Part of a small language model's weights: MLP 768 SwiGLU.
MLP neurons of a small language model. Each row is named by its layer, matrix (gate and up: input weights) and neuron, and shows model dimensions 368-431. Each number is 50 + 15 x the weight over its row's rms, rounded and kept within 0 to 99. A neuron's up and down rows have the sign that makes its largest values positive.
After each neuron's rows, "fires on" lists the tokens most often at its 100 highest values on Wikipedia text that the model never trained on.

L5.gate554:51 62 63 58 01 68 56 62 73 55 44 54 44 44 64 14 45 42 75 60 17 46 58 55 56 34 65 69 81 42 25 46 54 48 45 53 26 16 35 58 57 36 68 26 53 54 38 47 46 63 46 45 42 33 69 78 54 39 61 78 64 36 68 25
L5.up554:60 54 61 45 26 51 06 72 30 50 51 40 35 45 60 32 58 61 42 77 67 53 23 37 60 53 58 52 54 36 42 69 28 36 43 59 41 56 66 51 42 38 58 57 63 28 00 53 46 51 56 69 49 56 59 54 70 71 54 71 43 29 25 44
fires on: " ", "=", "-", " Awards"

L6.gate131:28 43 51 72 60 35 42 64 49 46 45 37 56 40 62 60 77 56 50 36 61 33 50 27 81 52 34 41 82 34 50 35 28 66 42 24 29 40 45 30 32 33 62 48 64 76 58 38 62 30 41 87 47 70 73 60 43 54 44 32 58 64 05 34
L6.up131:60 61 48 22 70 52 41 58 41 35 30 35 63 71 70 71 25 53 49 75 37 57 41 63 58 56 79 40 68 56 43 50 63 36 72 61 63 34 68 74 47 50 60 45 56 57 76 25 65 49 41 51 54 61 46 41 58 39 60 56 49 53 66 29
fires on: " ", ".", "J", "at", " World"

L2.gate487:58 54 47 27 80 55 52 62 47 46 40 32 68 64 79 68 62 28 38 26 45 35 35 05 56 50 52 31 65 50 57 40 40 64 49 48 59 27 48 42 64 67 26 43 71 53 56 53 57 46 39 48 76 30 40 26 64 65 40 39 48 39 07 38
L2.up487:28 60 43 51 63 53 40 65 61 36 38 44 81 54 44 52 56 35 43 31 38 55 36 32 57 39 48 60 59 43 86 24 43 49 82 46 52 59 51 26 49 42 21 49 68 52 50 61 54 75 56 37 60 61 59 88 55 35 60 45 47 51 39 27
fires on: "-", ")", " primary", " prop"

L8.gate305:73 60 58 52 33 18 59 46 57 53 59 72 34 37 42 59 60 56 68 78 51 57 62 53 55 70 40 28 51 51 42 62 50 40 23 27 58 68 44 69 43 63 61 46 39 50 55 27 52 35 51 53 63 48 51 66 56 56 58 55 54 54 64 58
L8.up305:49 81 56 49 51 65 60 51 65 79 55 46 50 14 54 42 41 44 76 43 60 68 63 38 72 42 38 73 64 81 59 43 34 12 41 40 44 54 54 29 37 42 56 53 44 41 44 31 46 57 48 28 49 44 51 57 61 35 49 48 26 83 82 63
fires on: " |\n\n", "\n\n", ".\n\n", "."

L3.gate73:52 61 41 30 18 66 60 39 70 51 46 68 45 25 72 35 65 53 72 32 71 59 79 42 27 36 49 53 77 63 47 34 75 53 62 67 41 32 38 63 24 28 55 58 57 96 53 89 23 28 65 33 54 51 34 45 36 45 69 80 54 70 32 67
L3.up73:51 49 44 40 65 69 77 36 71 60 18 54 60 47 78 67 48 66 53 49 57 45 73 20 42 15 61 51 44 68 46 46 53 55 57 38 69 71 75 30 72 44 48 22 48 46 43 65 39 57 40 61 75 58 36 42 44 52 50 65 63 48 48 48
fires on: " |", "\n", " |\n"

L11.gate438:42 23 72 59 38 47 54 53 40 35 55 40 80 62 27 23 61 53 60 62 60 41 44 52 40 64 55 75 70 51 51 59 51 67 62 54 70 64 33 53 39 60 63 69 42 49 63 76 46 36 46 46 70 40 37 34 32 45 49 50 39 49 64 65
L11.up438:61 55 65 65 46 55 38 26 59 61 48 42 31 58 71 33 38 27 61 79 51 65 73 59 68 61 64 32 35 65 70 58 24 53 53 41 69 67 59 56 58 30 69 72 32 80 89 64 64 59 46 66 38 42 53 58 27 30 29 58 49 47 52 60
fires on: ",", "ly", " however"

L4.gate478:88 52 59 28 18 41 65 67 60 28 36 57 66 40 79 35 34 33 61 42 20 26 22 50 55 39 43 50 33 50 45 58 68 46 52 38 24 46 40 49 38 59 64 23 51 45 35 57 28 50 74 51 43 09 67 16 49 34 67 60 44 67 53 59
L4.up478:45 37 64 46 56 46 52 61 42 61 60 53 35 45 63 53 35 32 92 47 31 40 44 79 41 48 46 59 48 54 50 63 59 49 63 54 59 50 66 47 37 47 46 38 34 44 31 50 57 77 61 07 58 65 37 44 25 50 56 71 42 43 45 66
fires on: ",", " –", " played", " record", " Vol", " titles"

L8.gate485:54 65 55 38 40 35 59 59 84 36 52 35 45 48 51 43 66 28 55 55 26 56 68 44 49 30 30 50 41 68 68 68 43 75 35 68 47 25 47 58 51 64 36 27 42 54 60 42 30 89 59 54 50 22 73 67 45 42 47 47 63 68 49 05
L8.up485:58 70 64 48 12 57 30 55 53 70 42 57 40 39 45 34 48 26 83 46 46 56 31 74 34 28 56 70 49 56 58 42 49 44 30 65 43 54 26 42 62 61 62 52 22 53 58 63 58 49 84 47 62 39 59 33 56 57 37 57 56 59 43 39
fires on: "-", " of", ":", "="

L11.gate22:42 50 54 36 21 53 30 36 53 30 45 61 49 65 70 28 43 70 51 58 49 44 30 46 44 32 60 38 48 54 22 52 66 66 16 61 61 80 47 43 45 49 83 52 32 39 47 50 39 48 59 58 92 40 43 36 42 64 60 61 55 66 50 33
L11.up22:44 62 36 43 32 61 75 60 69 44 58 41 26 49 66 72 67 25 54 68 58 81 69 64 38 56 53 54 48 36 50 54 74 36 45 55 33 84 57 53 66 67 39 28 66 47 63 70 51 58 53 51 54 43 51 48 53 65 53 65 60 48 45 40
fires on: " |", " against", " to", " for", " defeat"

L5.gate664:72 41 67 47 51 21 40 47 53 46 61 63 35 48 28 63 63 59 53 31 40 41 37 56 56 69 44 43 46 73 22 71 25 77 45 31 44 67 48 50 17 72 53 54 55 18 24 46 42 61 26 54 41 31 68 42 50 47 38 71 50 44 52 56
L5.up664:72 49 78 65 49 24 43 52 77 41 41 54 47 67 41 52 80 59 43 30 26 36 38 63 44 62 50 27 73 62 44 62 30 74 36 53 39 79 40 30 51 66 70 43 47 40 46 63 50 61 22 63 53 42 60 34 45 52 14 54 40 49 43 44
fires on: ",", " |", "\""

L8.gate65:52 59 46 54 56 35 54 52 64 45 53 19 59 26 58 22 32 51 51 50 53 58 16 34 35 32 62 38 88 44 51 69 71 52 49 48 63 73 76 71 44 17 71 50 55 37 43 42 46 41 52 43 32 47 55 95 77 65 60 44 63 54 84 38
L8.up65:52 59 57 53 41 30 40 70 10 41 55 48 42 57 43 24 46 38 66 69 63 44 42 33 65 13 59 63 45 23 47 36 71 66 15 77 52 36 46 50 23 31 45 35 32 46 59 48 38 52 56 46 38 43 70 48 33 78 76 73 46 43 72 59
fires on: " ", "197", " (", "\n\n", " climate", "193"

L6.gate260:34 62 36 63 53 42 36 18 83 35 51 53 51 34 45 66 32 59 34 53 75 81 38 52 61 55 63 54 66 44 60 75 49 40 10 28 43 79 65 66 51 35 63 63 59 48 49 21 64 72 28 60 73 53 50 47 75 46 54 67 70 49 70 58
L6.up260:41 59 35 36 73 55 67 69 52 47 55 45 56 75 67 50 61 44 49 63 48 36 38 52 55 26 39 40 36 70 54 30 43 56 70 70 41 23 49 59 57 63 44 39 38 48 32 74 48 22 48 32 33 45 53 41 55 47 49 26 25 28 43 57
fires on: " that", "==\n", " which", "===\n"

L9.gate745:47 47 45 32 36 71 43 47 43 39 67 50 64 34 40 52 54 58 54 34 37 46 47 55 64 64 55 49 48 62 37 63 26 45 50 45 38 72 88 60 53 28 62 37 32 54 57 50 70 61 29 74 44 79 31 40 32 42 44 67 45 65 26 30
L9.up745:52 55 25 32 52 41 21 72 67 38 30 59 71 42 59 54 53 36 48 80 29 65 53 03 75 55 28 49 55 68 57 28 59 78 68 62 21 64 85 74 60 27 68 42 36 59 53 56 52 45 26 49 42 48 31 91 44 36 48 65 43 47 63 34
fires on: " \"", ".", " he", " ", " I", "I"

L3.gate556:35 73 90 60 66 59 69 49 46 68 51 55 65 52 21 34 36 48 57 37 46 54 35 50 60 54 51 51 28 58 39 35 43 47 50 29 42 44 37 46 69 60 60 72 45 42 42 41 53 64 44 21 52 35 28 68 57 56 47 61 49 80 57 60
L3.up556:34 61 71 63 67 48 81 59 37 74 53 37 64 34 33 44 48 42 68 33 38 54 49 64 59 53 53 46 23 61 40 48 28 50 50 36 36 57 40 43 63 34 59 73 23 30 52 70 51 69 38 14 58 34 36 54 45 54 59 51 55 68 64 46
fires on: "s", "ors", " students", " members", "ists", "ers"

L8.gate37:56 61 38 37 52 13 47 68 88 27 57 77 61 63 43 80 42 50 34 51 26 38 41 46 42 73 44 43 36 42 14 39 53 60 50 49 66 53 35 48 00 60 68 51 53 46 52 57 65 82 67 40 61 63 63 67 49 59 35 63 42 33 38 35
L8.up37:68 44 64 54 35 51 48 60 91 43 54 40 57 60 60 74 74 36 80 39 44 41 40 47 23 83 37 79 29 63 51 33 51 44 58 57 58 55 59 45 39 23 51 41 55 59 42 46 66 67 50 44 76 66 50 32 17 49 20 74 34 63 47 48
fires on: ","

L11.gate595:26 34 51 07 36 53 52 36 36 65 47 50 54 39 34 71 57 36 52 40 55 46 64 43 61 60 34 37 66 33 73 42 39 52 34 44 42 46 40 42 19 72 70 44 67 85 73 64 36 12 49 53 40 60 44 46 47 33 54 31 57 45 38 47
L11.up595:49 61 44 50 44 59 70 58 51 41 53 68 58 60 75 68 40 55 78 69 69 42 52 69 56 44 40 41 66 32 42 47 69 36 67 39 47 60 63 40 41 52 50 39 44 42 54 24 42 42 26 61 60 36 59 43 51 53 33 67 63 30 26 35
fires on: "\n", ")\n"

L4.gate390:45 47 70 63 55 48 42 48 36 60 58 36 27 25 63 62 29 72 54 73 54 64 51 40 54 35 39 41 56 30 53 66 44 34 25 29 50 47 48 39 30 06 59 57 47 55 06 56 55 41 29 56 43 57 42 44 66 65 44 50 69 36 41 62
L4.up390:47 68 43 43 71 59 31 50 28 41 58 67 67 34 43 47 57 47 42 65 59 56 34 55 78 36 34 54 60 54 47 59 39 25 52 62 45 58 56 53 33 31 53 53 47 36 46 59 38 58 62 25 40 69 58 67 57 81 35 31 77 51 67 86
fires on: ".", ".\n\n", "\n\n"

L5.gate318:48 84 37 40 42 60 31 32 85 29 22 80 47 56 46 64 45 37 66 24 16 61 49 46 49 61 60 46 46 38 48 42 55 52 36 27 42 27 39 42 38 44 45 55 48 52 51 40 60 30 74 71 50 35 62 54 78 26 46 52 39 64 16 79
L5.up318:46 55 36 09 29 34 42 49 69 46 54 56 28 59 39 34 46 35 44 39 37 59 51 38 53 56 54 64 30 70 57 17 52 41 61 34 59 36 34 74 64 60 39 46 55 28 57 46 51 49 57 55 72 36 44 46 48 65 42 27 59 46 78 51
fires on: " of", " than", "ok", "-Ch"

L4.gate499:68 43 78 79 33 35 50 70 25 52 71 69 53 48 56 40 49 42 24 61 60 63 10 40 63 58 59 47 65 76 25 30 51 53 57 67 46 66 61 40 43 33 68 60 46 39 39 54 41 43 74 71 45 62 56 42 63 36 41 56 67 47 49 73
L4.up499:65 34 66 70 63 51 33 46 53 44 48 40 17 55 67 43 40 54 45 65 53 36 28 44 91 42 62 46 56 55 56 53 35 39 07 57 55 54 61 67 45 26 61 54 49 55 45 91 71 66 43 29 34 40 57 57 51 57 38 57 63 34 27 74
fires on: " |", "|", "\n\n", " |\n\n", "-", " and"

L6.gate739:46 58 38 45 37 43 64 70 64 83 35 60 52 60 38 60 29 25 83 58 45 57 75 61 74 06 44 53 46 52 61 67 66 38 39 49 63 57 31 46 62 40 59 71 57 43 57 57 51 54 56 52 75 37 42 36 63 56 35 61 50 43 65 47
L6.up739:65 61 46 49 47 73 34 66 33 68 54 40 45 44 84 45 19 33 86 33 41 47 38 32 41 40 29 96 40 45 56 46 37 69 46 38 54 45 62 70 54 40 46 69 39 31 56 37 55 52 58 35 31 28 38 24 39 51 40 58 24 52 65 17
fires on: " of", " to", " |", "=", " by"

L8.gate106:28 43 38 46 44 51 45 51 88 38 50 54 82 34 27 42 43 40 78 65 37 57 51 32 50 22 46 54 52 69 40 61 54 53 64 39 58 59 58 51 35 50 55 93 28 58 20 72 46 65 48 65 69 70 49 20 45 68 32 72 49 30 78 60
L8.up106:61 35 35 61 40 39 65 50 71 60 28 56 32 58 59 67 24 43 89 45 21 37 55 25 55 59 28 56 36 61 62 58 65 36 54 92 25 53 69 50 46 65 68 56 61 51 33 57 46 37 25 52 74 46 43 60 61 57 45 76 42 55 45 48
fires on: ",", " that", " ==\n", "in"